{
  "d_model": 160,
  "n_kv_head": 1,
  "vocab_size": 8192,
  "norm_place": "pre",
  "norm_eps": 1e-06,
  "tie_embeddings": true,
  "init_std_down": 0.0,
  "lr": 0.0125,
  "lr_mult_up": 1.16,
  "train_tokens": 159100000,
  "steps": 4856
}
MLP neurons of a small language model. Each row is named by its layer, matrix (gate and up: input weights) and neuron, and shows model dimensions 48-143. Each number is 128 + 32 x the weight over its row's rms, rounded and kept within 0 to 255. A neuron's up and down rows have the sign that makes its largest values positive.
Before each neuron's rows, "fires in" lists the words (lower case) most often at its 100 highest values on Wikipedia text that the model never trained on.

fires in: "his", "some", "most", "another", "of", "many"
L3.gate192 [185 149 145 210  96 126 128  47 125 146 171 131  88 102 200 140 185  67 160  75 130 122 108  95 131 100 154 101 124 112 109 142 123 147 176 151 142 165 131 140 156 167 147 116 138 132 124 105  59  88 150  66 117 123 150  98 202 146  97  90 110 100 111 148  60 136 147 119 130 192 123 129 179 102 157 133 187 149 126 106 154 118 140 154 103 138  43 148 130 106 121 132 179 149  88 138]
L3.up192 [134 102 118 128  98 112 106 127 134 106 145 167 102  93 146 129 177  73 106 109 123 119 125 131 107 105 132 130 117 111  87  98 120 145 141 209 135 100 118 142 117 184  67  75 123 161 109  92 143 106  83  84 109 112 102 101 112 143 207 172  86 136 124 147 112  63 106 123 144 172  70 155 131 141 128 118 137 111 160 200 174 107 209  66  63 106 102  95 188 116 151 144 133 153 102 196]

fires in: "that"
L5.gate583 [138  97 132 176  68 152 172 151  89 138 135 146 116 109 142 106 111 113 116 137 106 144 115 137 100 218 117  71 112 217 132  74 147  77  85  86 124 132 131 144 145  77 161 156  88 143 167 104 164 119 100  86 130 104 146 116 116  99  84  97 138  97  44 125  65 129 136 134 126 108 196 125  92 209 100 125 117 141  82 154  96 120 107 117 105 131 140 184 149 137  90 103 151  99 138 129]
L5.up583 [110 124 155 127  68 192 134 127 117  50 112 106  97  99 126 104  77 135 187 124 122 167 114 134  54 171 127 122  94 132 138 177 118 101  90 110 125 138 115  98 126 162 129 151  63 112 189 114 159 132 141 109 128  96 193 125 182 111  71  90  90 154  86  82 116 114 150 137 164 147 117 110 144 148 158 148 143 103 104 150 139 107 110 148 101  85 138  97  83  83 116 138 194 118  82 116]

fires in: "and", "2012", "2013"
L5.gate321 [165 117 135 204  63  61  72 133 152 172 153 101 167 205 155 139 101 139 123 146 128 121 139 165  71 121 152  94 137 125  62 109 151  85 133 180 103 107 121 192 127 124 175 147 134 210  90 146 139  76 161 127 145 132 103  99 113 153 131  93 122 108  81 106  80 142 169 140  94 110 131 155 146 153 141 117 138 127 118 141 135  84 135 103 136 102 124 146 154 112 135  89  85 140 198 125]
L5.up321 [127 101 140 147 142 101 144 105 122 228 129 129 114 183 114 108 105 139 118 167 199 131 102 184  82 119 119  71 154  75 123 131 121 100  89 106 106 116 117 151  90 158 131 134 107 158  84 141 194 185 148 160 156 163 136  99 102 106 123 122 135 121 141 132 137 139 158 160 138  95 154 137 172  99 148 162 148 102  57 146  91 218 160 120 143 158 142 135 167 131 197 141 160 161 120 125]

fires in: "he", "and", "who", "so"
L2.gate496 [106 168 111 122  51 178 146 126 136  93 128 115 131 137  81 112 131  92 118 149  78 153 121 173  96 143 105 136 115 107 148 120 204 122 154  64 122 100 114 126 168 136 146 141 117 182  84 123 129 168 119  83 136 156 180 139 166 110 101 140 116 173  78  99 152  58 180 131  89 107 163 171 129  69 161 107 165 175 184  62  58 135 174 140 164 158  50 175 129 155 104 119 149  63 157  82]
L2.up496 [ 50 161 153 121  97 138 108 133 137  83 141 109 150  95 124 120 184 110 163 148 152 118 119 167  75 139 173 114  91 129 156 114 138 106  89  96 151  91 131  98 133 166 173 100  83 134 141 103 175 154 103 142 170 136 179 144  92 107  82  88 136 197 118 121 106 126 163 158 165 132  99 167 176 159 135 142 153 144 121  95  45 105 120 141 167 162 160 154 184 181 132 128  89 108 153 129]

fires in: "of", "to", "a", "following", "received"
L5.gate312 [135 144 186 158 171 132 147 104 142 102 113 148 109  74 167 163 118 126 140  93 187 107 201 127 169 150 147 145 110  45 127  56  97 157 200 133 179 106 126 133 122 151 143 110 165  69 122 147 147 115 146 196 154 178  91  78 111 140 153 156 103 111  81 159  82  82 121  95 180 158 111 109 155 132 108 116 124 185 141  92 129  97 139  99  50 134 112 176 113 116 100 126 129 185 152 123]
L5.up312 [171 102 177 177 150 124 172 128  92 149  67 135  98  63 139 118 166 148 142  75  96 136 126 146 117 167 160  87 113 156 122 146 163 124 110 177  95 149 130  77 152 125 118 106  62 116  89 155 169 127 122 107  69 110 147 146 126 173 168 154 140 107  75  95  78 158 167 120  71  88 182 100 129 138 155 140 142  99 162 148 129 129  97 146  79  68 147  88  57 129 157 134 162 168 155 114]

fires in: "to"
L5.gate2 [165 145 151 181 103  93 116 145 138 120 132 191 203 181 140  95 115  95 111 150 124 180  97 124 132  87 126 132 103  97 146 106  70 198 148 111 132 103 169  76 110 141 202  94  87  93 102 131  56 175  69 118  98 129  60 134 109 147 158 131  99 102  91 150 154  67 138 142 112  45 136  89  96 180 130  84 113 122 125  85 129  86  85 128 139 136 146 142  99 119 178 109 151 139 158 100]
L5.up2 [125 119 117 106 145 129 160 157 158 151  94 103 161  74  75  66 209  85 134 100 165 110  58  65 130 122 126 113  92 116 153 114  81 147 169 134  96  84 101 135 140 165 100 137 125 139 117 148 116 103  64 118 124 195 132 174 159 131 171 158 169  97 131 151 190 167 183  97 118 155 148 136 186 169 121  81 162 105 138 135  89 156  70 154 149  52 158 124 138 139 123 112 114 168 155 141]

fires in: "all", "both", "out", "of"
L3.gate494 [169 139  21  89  71 113  78 134 123 173  82 168 130  98 138 109 119 188 123 144 157 171 119 172 148 167 129 142 158 130 179 117 103 138 154  78 163 149 156 133 163 115 150 133 108 110 107 158 136 146 123 127  90 115 146 129 129 144  73 110  88 192 119 150 111  80 132 104 113 204 162  93 175  46 190 121 174 117 107 146 175 105 187 117 115  90 124 190 117  82  75 151  71 140 137 118]
L3.up494 [208 147 119  95 118 164 104 140  88 147 101 168 129 129 163 172 114 184 110 129 121 134 123 131 111 120 105  96 161 158 123  82 139  99 137  83 127 209 103 137 120 151  90 156 135  95  92 106 162 188 155 113 124 113 127 155 133 105 117 121 111 152 103 111 109 110 179 114 149 182 136 121 114  40 141 103 144 130 138  94 176 118 162 149 116 135 139 139 143  71  99 190  99  90 133  84]

fires in: "up", "there", "upload", "together", "down", "france"
L2.gate476 [132 118 105  97 154 163 159 170 101 170 140 153 130 167 107 115  67  89 153 177 195 105 147 137  99 138 105 111 132 143  75 105 123 142 137 177 122  67 105 123 112 166  86 133  88 130  77 145 140 146 104  97 132  46  75 142 106 140  75 116 108 161  57 128 127 130 152 100 179 131 135 163  97 147 132 155  96 150  62 106 154 112 125 127 116 110  79 173 171 129 128  88 136 108  83  71]
L2.up476 [113 144 154  90 116 179 120 128  89 141 104 172 186  62 135  74  22 135 115  97 114 116 117  99  92 158 110  92 170 141 142 150 103 130 141 141 110  93 112 148  99 128  78 123 121  55 126 113 127 143 116 123  99 140 165 118 102 139 123 116  94 134 148 134 119 161 125 115 106 131  99 171  49  74 100 161 163 176 101 144 131  98  95 126 136  48 165 119 197 174  88 111 163  95 118 142]

fires in: "played", "served", "play", "scored", "won", "spent"
L2.gate417 [152 128 119 145 123 143 100  78 138  91  96 186 147 196 166 135 185  99 126 134 208 128 134 141 117 105 111 131 129  93 134  37  90 154 108 133  74 163  99 140 165 106  90  94 106  64 133 153 129 155 131 164 163 108 124 143 111 136 109  75 124  72  64  35  89 114 125 159 169 158 172 157 185 122 143 164 158 136 156 119 110 100 143 140 125 120 155 199 110 148 148 120  94 184 171 143]
L2.up417 [116 124 138 175 134 197 100 138 125  63 116  77 165 211 148 164  91 136 145 166 126 130 107 169 157 120 160 123 120  76 120  72  99 185 172 163 142 147 101 131  99  76  68  68 105 102 100 109 104  80 100 116 137 114 141 144 101 131 116 143 103 103  75 108  91 124  92 149 146 148 142 124 196 140 148 159 163 108 100  87 137  91  87 102  75 132 105 148 165 119 150 159  77 144 138 104]

fires in: "to", "of", "hall", "beyond"
L2.gate360 [125 129  73 163 157 126 102 127 133 141 116 103 150 130 138  66  95 131 173 180 133 147 108 176 123 180 136 126 123  96  94 146 138  54  78 161 105 124 125 181 120 152 131 124 134 147 158 151  44 183 138  62 145  95  92 175  80  93  82 137 138  93 161 124 125 202 112 189 131 110 106 222 167 101 151 146 125 127 123 131 113 132 138 101  50 129 107 135 127 122 165 109 113 138 146  79]
L2.up360 [142 112 115 165 127 191 180  58 145 107 143  81 184 126 134 113  83 127 134 130 136 151 138   0  97 100 146 129 109 133 153  99 113 145 141 140 149 132 144 148  98  80  93 188 139 153 148 178 192  98 138 169 121 107 137 100 167 146 152 113 188 115 180 184 124 122 142 158 144  95 126 114 117  57  95  97 187 121 147 150 161 159  98 104 116 154 148 187 128  57 155 136 158 167 118  94]

fires in: "to"
L2.gate63 [138 141 153 170  98 136 151 104 121 158  98 133 145 142 132  60 129 175 111 137  94 139 122 140 115 152  47 133  73  50 135  40 152  74  77  80  98 153 136 142 127 107 152 126 128  93 104 160  86 101  97 129  97 149  79 168 140 164 203  96 141 152 129 126  79 109 134 123 146 105 119  76 150 151 125 123 113 182 100 196 141 122 133 171 156 177 109 182 114 114 126 122 143 120 100 121]
L2.up63 [ 99 101 144  70 101 169  92 126 137 123 110 128 171  93 133  80 115 156 136 161 125 123 150 134 117 160 134 154 148 114 145 117 109 113  95  28 109 129 104 169 108 130  70 130 119 189 104 151  96 113  77 104  69 154  62 139 116 142 173 130 112 153 116 105 131  88  83  93 165  64 148  81  72  94 127 148 170 126 152 129 182 147 115 142 215 165  88 104 142  89 157 105 118 167 129 113]

fires in: "it", "there"
L3.gate249 [136 148 127 117 122 147 123 126  85 136 165 144 155 150  97 193 104 119 161 123 157 201  90 169 115 186 141 124 131 120 125  90 127 144 145  86 117 114 123 162 120 169 147 125 126  95  83 100 175 167  69 132 109 123  97 100 213 151 188 117 111 115 136 139 103  49 157 125 171 113 171 131 118 104 133 110 182 104 103 104 156  91 144 166  99 114 164 116  96 146 104 147 105  94  74 103]
L3.up249 [136 128 183 158 101 182 138 153 118 100 148 173 117 128  83 112  56 110  39  83 150 187 134 186 111 155  69 125 134  93 151  97 120 164 145 119 127  89 122  87 128 141 148  87 198 117 163  90 125 122 135 120 150 109 104 138 119 145  90 115  80 109 120 119 132 128 154 147 133 162  93 142 107 155  29 152 137 142 119 108  87 129 130 113 147 114 124 107 172 159  61 104 131 110 176 109]

fires in: "he", "she", "healy"
L2.gate72 [149 139 132  84 102 140 160  97 139 117 170 147 113 112 118 128  91 159 153 171 124 120 170  89 109 137 128 166 106  72 156 131 135 171 101  78 134  99 128 154 148 152 120 132  52 137 175 131 138 134 110 126 113 137 181 160 148 104 118 133 122 145 123  67 123 105 182 138 118 182 181 166 134 105 117  58  95 171  92 138 141 173 102 160  95 150 156 123 110 154 107 118 134 123 171  51]
L2.up72 [152 125 131  60 130 183 124 147 137 108 118 127 115 173 117 123  90 137 159 117 132  98 124 150 138  96 153 132 124  51 137 170 181 159  87 127  86 173 204 164 154 125 126 152  98 120 129 161 134 127  80  77 126 156 166 167 196 126 116 167 122 164 105 117  96  68 156 115 143 141 141 159 127 129 168 139 157 115 139  87 144 106 124 135 144  96 104 101  97 147 143 111  97 146 163 111]

fires in: "played", "worked", "held", "participated", "appeared", "stood"
L2.gate549 [145 153 135 158 121 171 108 105 136 107 164 153 170 161  89 142 124 108 172 141 126 169 142 135 156  76 156 131 133 185 108  87 104 117 112 145  94  94 115 100 152  84  93 148 109 132 113 205  87 126 149 122 157 131 118 151 169 177 121  91 139 129 116  93 102 111  65 151 112 108 153 186 176 171  78 136 137 145 191  97 166 100 154 159 133 143  70 137 150  44 151 119 158 126 111 141]
L2.up549 [110 131 197  98 168 167 170  75 121 140 134 169 116 181 169  94 102  97 153 144 130  61 125 149 122  97 131 106  82 155  83  98  98  91  90 138 118 140  74 159  87 104 122 144  95 170 154 129  76 120 153 127  63  84 139  65  90 143  69 195 122  58  95  52 106 137  82 104 129 102 102 116 193 149 153 108 115 102 189 110  82 148 150  96  85 108 130 174 111  81 137 106 142  87  74 148]

fires in: "later", "years", "once", "there", "eventually", "together"
L3.gate30 [ 89 154 144 112 109 150  31 134 156 152 100 153 174 126 114 154 119 161 185 120 128 122 112 153 123 186 118 155  97 119 151 147  97 101 134  77  84 116 126 153 110 154 166 124 129 102 146 133 129 179 154 108 109 177 156 152 120 128 127 157  74 116 148 146 104 145  74  76 122 142 121 179 122  70 150 141 117 164 142  79 150 167 195 136 152 123 139 186 179 127 112 188 102  77 120  39]
L3.up30 [108  88 172 136 102 166  93 159 149 102 136 152 160 160  62 145  89 141 136 131 108  56 159 151  80 172 141 102 129  98 143 157 146 148 131 131 117  67 159  99  92 147 146 145 144 143 157 100 123 146 137 107 148 125 167 160 120 105  91 180  88 136 106 110 173  74  93 144 156 176 147 124 194 188 129  82 178 128 164  91  82  97 144 110  97 131 157 115 177 144 147 151 148  98 113 121]

fires in: "that", "his", "following", "during", "of", "this"
L5.gate39 [125 135  96 129 154 118 112 131 170 181 130 115 105 128 116 129 119 169 154 153 131 161  99  88 166 171 120 135 127 206 116  72 138 145  80 141 146 203 131 138  59 153 147  98  85  83 143  92  97 131 115 106  73 111 122 175 107 142 109 159 102 133 123 109 105 116 136 133 154 155 148  85 180 109 193 138 144 114 122  72 136  67 128  98 110  96  59 164 133 100 140 169 148  91  43  97]
L5.up39 [116 115 155 138  56 135 150 146 133 101 114 114  81 109  97 115 146 158  84 127  52 132 138 163 106 125 123 113 109 115 133 162  68 102 157 138  90 159 150 136 135 168 109 117 122  54 129  88 104 129 108 108 115 122 162 158 102  78  41 165 160 124 103 168  60 159 127 149 124 165 170  72 196  97 134  52 150 198 126 171 178  94 159 150 100 117 143 193 149 101  96 174 184 138  80 145]

fires in: "of", "to", "between", "by", "from"
L2.gate633 [126  97 137 115 156 166 171 138 137 149  30 153 153  21 113 130 154 162 185  80 112 143 138 149  95 156 121 136 151 144 128 162 169 126 169 101 132 136 154 149 114 162 111  74 132 143 157 138 163 110 125 161  86 140 141  97  91 107 100 108 102 132  78 160 106 106 154 107 173 135 143 127  95 135 134 155 126 112 127 169 178 156 153 136 124 193  70 169 143  54 101 113 171 185 101 132]
L2.up633 [164 145 152 173 199 178 141 108 126 148 122 182  50 156 100 106 117 125 130  90 114  92 110 130  94 132  92  91 160 117 128 165 126 108 156 140 154 154 125  81 118  63  98  88 142 119 132  95 112 152 111 131 113 167  98 155  96 171 114 158  90 110 151 142 180 120 117  79 160  67 130 145 136 148  83 135 103 155  81 178 143  76 133  94 116 132 100 111 142 136  75  57 177 120 143  97]

fires in: "to"
L5.gate241 [ 76 137 146 129  90 120 209 154  95  97 101 120 171  60 117 133 118 122  64 142 119  84 119 176 119 155 118 137 110  68 131 171 166 122  86  85 178 162 161 130 108 121  85 173 117 191 140 179 128 123 114  89 111 124 101 140 117 126 221 193 146  88 111  87 132 149 116 147 158  50 144 105 115 124 183  94 132 153  88 104 149 159  76  91 126 158  97 153 109 140 106 127 113 127 186 109]
L5.up241 [ 73 105  98 154 122 126 148 141 164 103 118  70 162 126 151  84 118 137  87 152 116 111 100 103 155 144 171 148 114  81 172 136  84  98  99 104 168 163 108 125 152  99 181 105 104 187 193 160 140 157 138 154 105 146 135 178 119  81 174 118 204 145 158  77 131 179 169 180 142 114 134  96 110 107 129  44 148 168 167 179  77 158 112 135 124 119 128 127  96  79 146 126 118 158 135 121]

fires in: "national", "n", "community", "rcn", "nationality"
L2.gate378 [123 177 132 100 133 146 133 189 124 125 211 145 115 141 156 141 133 164 166 166 133 167 102 153 123 142 130 171 126 144 145 174 106  84  85 126 198 117 171 117 118  77 126 120 197  84 130 132 182 102  94 188 120 100 158 169 154 129 119 154 151 105 115  72 164 165 150 135  54 113 197  99  79 136 148  86 127 124  74 154 167 184 116 135  99 173 136 141  96 177  70 148 161 115 166 110]
L2.up378 [120 181 104  79 101 148  96 177  38 189 177 186 116 136 153  82 159 146 180 147  64 149  93 143 162 136 156 168 127 108 136 173 112 106 130 133 133  78 161 116 122 131 107 148 123 113 131 143 149 137  99 115 119  80 112 171 133 134 100 182 121  88  89  92 162 177 157 103 150 150 188 138 110  95 137  58 189 102  62  89 142 158 129 174  85 191 130 149  84 146  52 167 153 133 146 164]

fires in: "of", "five", "following"
L2.gate444 [ 74 100 154 175 127 183 199  78 125 118 102 155 173 171 155 152 146 157  82 125  76 128 128 140  67 134 135 135  74 115 172  98 161 139 216 148 144 130  42  96 192 121 134 191 129 154 130 146 154  91 138  47 116 136 149 136 171 151  99 109 131 134 101 165 146 135 139 138 169 139 106 131 139 117 145 156 106 146 131 135 108 104 172  48 109 135 156 143 121 177  64 124 126 116 141 169]
L2.up444 [ 96 102 130 160 113 160 168  59 107 136  80 109 173 164 183 188 115 102 104 107 126 122 137 174 128 151 152 138 132  67 170 119 166  99 170 160 172 111  48 123 174 143 140 176 107 150 122 147 166  75 118  46  97 124 145 157 171 145 109 117 109 119 103 163 151 103 135 140 110 133 114 119 129 119 166 110  68 149 117 154 125 128 154  73 120 128 123 146 154 155  98 146 147 132 139 186]

fires in: "it", "which", "that", "what"
L2.gate402 [142 136 114  87  73 149 115 138 132 151 145 108 168 172  71  66  74  80 190 111 101 166 139 206  89 150 129 110 181 149 129 171 103 215  77 119 122 122 134 146 178 100 146 138 105 108 154 141 197 202 167 132  92 105 171 113 105 119 148 119 101  68  98 126 137  54 119 141 101  96  67 100  89  98 125  88 135 142 125  83 103 153 171 106 150 116 138 151 125 161  90 103 149  91 122  69]
L2.up402 [124 110  96 120  68 174  83 143 104 138 162 145 149 163  81  96  92 105 148  91 129 146 125 196  88 159 120 140 189 134 133 155 131 176  65 131 135 134 135 147 168 161 130 130  65  96 128 123 150 175 177 131 111 104 126  82  66  82 181  67 104 136  82 110 154  57 127 158 147 148 124 110  70 101 125  73 143 161 114 131  78 144 193 136 148 127 131 162 103 142 105 152 159  97 125  90]

fires in: "served", "played", "worked", "taking", "nominated"
L3.gate396 [105  96 108 153 157 100 123 129 234  70 120 157 119 149 131  88 152 161 134 109 191  74 146  85 147 163  98 111  95 125  76  50 184 144 150 137 163 165  51 137 133  86  69  68 133  76 169 169 168  72 167 129 112 150 127 124 165 126 106 125 131 137 105 113 157 123 109 132 164 164 140 176 123 139  90  85 124 160 114 197 170 109 160 133  59 152 147 120  97 115 113 136 107 100 106 118]
L3.up396 [140 107 181 144  90 136 136 136 106 131 149 137  99 158 175 112 148 177 147 183  90  79 147 172 178 168 113 134 181 149 132 100 126 161  95 158 138 189 154 129 142  90  95 145  79 123 144 183 142 120 124 145  76  51 133 125 131 123 100 180 116  81 101 133  73  90  79 174 159 149 178 175 119  91  75  89 143 172 112 109 164 145 108  93 107 101 143 152 143 120 103 167 114 135 164 113]

fires in: "to", "than", "3", "over", "30"
L3.gate17 [134 112 107 161 166 157 136 170  61  97 125 124  77 130 178 175 144 138 110 106 152  84  85 131  89  71 109 168 153 102 107 177 141 114 118 140  73  83 162 120 139 158 110  87 157 195 105 133 100 155  90  75 168 101 165 152 115 122 124  94  91 130 130 123 122 103 143 139 133  63 107  92 138  98 158 176 138  73 106  95 186  80  94 113 157 149  89  99 119  96 108 140 196 126 141  96]
L3.up17 [172 115 147 170 127  96 131 183 123 180 112 172 106 191 189 144 153 138 105 129  99 125 133 144 118 136 125  72 103  94 122 164 129  57 130 171 115 190 155 130 156 174 145 152 135 165 149  92 124 107 158 150 143 110  98 151 173 142 120  99 191 112 191 120 172  94 122 144 137 127 104 122 133 108 183 133 148 197 125 127 133 132 198 103  68 137 114  75 102 125 166 139 117 179 152  80]

fires in: "and", "is", "was", "to"
L5.gate377 [156 120 143 156 166 112 148 154 156 175 108 137 140 145 127 190  82  98 146 145 137  95 212 153  90  91 112 161 124 103 124 183 151 103 110 127 116 125  92  99 151 164 148 189 115 130 103 100 183 164  92  87  99 165 183 165 135 143 157  51 134 162 133  73 163 151  85 136 142 131 126 162 229 168  94 155 172 144 117 152 159 117 108 186 133  96  67 120 141 143 163 131 140 164  71 115]
L5.up377 [119 131 134 110 138 121  67 149 124 177 135 150 142 142 145 101 154 170 140  99 177 133 115 191 118 151 164 202 106  66 124 160 106 147 121 103  85  97  95 141  83 153 104 190 106 167 112 120 111 174 110 146  91 124 166 113 129 149 113 133  89 157 107 168 114 119 143 154 135  83 200 120 155  95  97 117 102 110 144 131 102 134 125 170 175  63 102  62 159  89 193 152 114 105  97  78]

fires in: "of"
L2.gate188 [141 130 165 158 186 132 155 117 139 185 120 152 178 113 137 104  92 126 116 112 169  99 124 133 166 111  79 154  83 108 188  99 111 183 118 126 149 191 131 127  69  96  61 172 169 151 121  94 103 183  90 125 117 142 154 161 200 139  79 138 120 146 139  72 144  82 103 132  78 111 106  93 116 117 176 137 114 136 136 191 145 140 233  88 135 143  86 106 177 131 114 191 137 153 142 168]
L2.up188 [126 118 153  92 197  97 196 128 185 180 130 148 172  86 124 111 150 125 144  90 128 114 114 132 170 144 107 134 118 128 180  70  97 151 121 136 110 164 108  93  92 111 104 140 196 150 145 118 112 141 107  96 130 179  89 113 185 145 101 115 118 128 137 135 144 124 128  92 123 112  67  81 161  88 164 122 135 133 156 174 151 118 219  42 169 112  64  91 180 132 106 165 131 108 170 157]

fires in: "of", "for", "and", "in"
L5.gate20 [142 118  86  63 190 155 189 139 146  81 120 170 100 120 176 152 125 158 128  85 126 124 121 127 125 105 118 125  62 119 128 174 151 205  86 148  98  71 128 103 123  93 114 125  76 103 128 100 126 101 104  78 184 157  92 142 112 121 129 140  68 202 173 124 175 125 116 143 126 120 172 142 148  61  96 135 151 170 143 161 185 156 145 133 118 109 173 124  65 169 125 175 145 113 158 139]
L5.up20 [136  74 209 162 146 141 215 170  88 106 145 131 138 146 107 160 113 181 152 174 115 119 100  62 117  91 110 116  95 125 143 172  71 113  54  94 165  59 133 189 126 122 151 158  71 178 119  99 134  98 124  89  94 168 130 122 134 112 100 114 145 157 100 134  76 141 120 133 159  92 146 125 125 147  88  92 147 124 154 161  97 110 104 120 160 153 131 136 129  64 107 122 133 171 193 134]

fires in: "of"
L3.gate323 [139 141  99 156 140 131 166 128 198 132 151 127  78 112 147 132 153 154  84  79 156  97 143 174 124 113 112 126 136  83 162 112 183 158  61 168 168 119  98 112 185 123  99 120 154 163 177 149 146 123 115  67 179 181  88 123 158 122 135  90 178  87 113  73  92 144 153 142 111 145 103 130 128 106 163 151  78 138 126 173 165 139 128 138 132 117  98 131 161 188 130 116 157 136  68 156]
L3.up323 [119 133 141 200 174 100 184 141 189 178 135  80  75 138 160 154 159 133 121 129 126 130  99 124 128 103 110 144  95  77 150 113 103 124  61 155 131  84 108  87 189 152  93 146  93 111 161 116 104 146 117  87 137 146  74 103 157  82 132 134 106  79 108 115 136 118 174 148 139 108 141 144  94 148 155 105 134 133 115 238 181 109 167  43 192 159 120 120 195 102  66 123 148 115  97 182]

fires in: "he", "she", "heart", "heats"
L2.gate239 [118 119 143 124 110 162 149 127 115 145 189  85 125 198  97  96 136  87 171 148 132  88 114  80 122 153  92  79 120 122 162 130 102 148 101  40 100 179 144 177  80 166 117 136 135 174 154 194 141 144  89 133  86 126 132 179 139 116 114 127 147 117 172 109  74 130 188 115 127  50 135 128  94 155  40 119 124  95 133 126 129 106 163 158 132 142 138  84 155 141 100 202  81 112 136  78]
L2.up239 [ 98 133 166 194 110 149 152 155  86 104 219  65 102 194 124 138 112 163  86 140 135  77 101 179 100 110 112 115 151 146 136 169 110 129 110  63 125 181 179 175 134 147 128  56 146 154 140 203 113 161  94 103  92 132 143 102 133 159 149 135 140 110 149 146 142 140 162 142 113  96 121 140  80 144  87 142 124 102 154 138 102 127 178 153 175 178 156  66 136  77 141 134 129 156 170 141]

fires in: "and", "but", "then"
L3.gate75 [ 74 108  97 149  95 146  27 103 111 116 147 161 137 180  65 182  94 109  84 199  72 142 126 110 126 130 140  76 116 120 174 171 133 134 143 107  45  96 130 121 127 147 157 126 176 120 158 130 142 140  64 124 157 149 107 132 179  77  71 125  96 140  94 129 132  86 134 137  90 120  84 113 111 112 153 157 142 136 170 100 147 151  90 144 140 136 104 189 145 153 175 136 137 129 148 114]
L3.up75 [ 96 127 162 167 113 120  65 124 172 131 165 148 136 147  70 169 138 111 139 117 167 115 115  98  82 105 113 118  81  86 141 193 129 150 125 101 105 121 153 108 104  97 133 154 184 135 153 118 171 128 132 141 171 159 145  97 129 150  99 158 157 159 141 119 107 100 156 131 135  58  81  91 162 177 146 103 101  69 177  90 131 157 132 183 151 142 162 149 139 136 156  85 101 104  87 137]

fires in: "that", "how", "and", "whether", "what"
L2.gate599 [151 137  89 139 172 128 167 179 128 141 130  73  98 130  80  86 111 125 133 169 100 107  55 127  92 168 100 124 157 174 102 126 176 110 174 112 137 161 125  93 132 103 127 153  48 142  63 138 124 149 107 114 159 167 145 137 116 146 130 137 107 118 116 125 173 198 110 114  99 165 149 147  52 117 126 106 162 157  85 155 138 142 113 134 140 168  62 130  91 120  47  81 148  90 116 103]
L2.up599 [157  92  62 138 107 144 200 193  80 158 149  77  98  53  83 111  99  75 147 113  94 140 117  88  89 112  85 103 136 136 106 115 126 115 176  74  93 146 116 116  78  86  94 147  83 151 139 135 188 101  93 138 168 108 120 104 119 149 122  86 117 128 123 143 101 134  88 114 150 168 146 154 141 112 168 165 115 106  93 149 138  99 125 108 110 148 153 124 107 124  94  87 187 171 109 139]

fires in: "11", "10", "115"
L2.gate416 [120 139 104 154  14 121 147  96 133 142 111 144 125 155 149 189 140 167 103  45  93  82 102 130 125 117  97 156 128 149 102  99  92 165 148 143 117 141 124  75 125 157  84 149 156 122 134 130 158 168 162 112 159 160 114 148 108  55  69 187 145 104 119  62 100 162 123 101 133 122  71 163 167 123  59  93 204 119 148 136  85  91 102 131 136 162 180  85 143 141  87  75  72 144 133 150]
L2.up416 [ 73 151 103 168 114  83 140 158 136 163 131 120 158 160 105 181 124 140 158  83  68 113 135  80 135  93 126 152 139 136  80 134  94 190  93  91 143 141 116  84 125 149 134 102  96  86 112  91 116 146 123 157 137 194 143 122  89  45  86 150 112  86  87  98 111 118 125  96  89  69 154 163 109 119 183  79 115 149 166 148  89 102 212 138 102 124 148  94 142 112 190  78  83 138 160 103]

fires in: "it", "album", "show", "station"
L2.gate359 [137 175 113 141 140  64  99 154 142  87 146 186 178 162   8 150 140  92 159 110 160 139 184 161 108 151 136 173  96 113 137  91 105 143 110 110  99 113 136 191  77  88  94 109 116 115 126  86 164 112 118 160 122 142 160 122  99 152  52  89  82  95 133 119 205 126 170 137 150 120  99 158 138 106 121 143 159 122 101 156 126 121 191 185 122  88 172 157 118 162 130 178 122 108 159 118]
L2.up359 [146 125 122 124 133 121 142 160  89 115 151 164 181 165  90 128 108 103 137 107  92 145 135 169 150 174 186 160 165 119 125  85 141 157 176 100  25  94 125 139  94  93 101  91 113 148 106  98 132 106  94 140 134  94 141 111  98 186  67  99  87  92  93 117 236 101 107 157 133 179 129 144 108 130 144 141 165 110 128 146 134 101 164 171 129  86 152 113 116 109 104 166 144  60 107 127]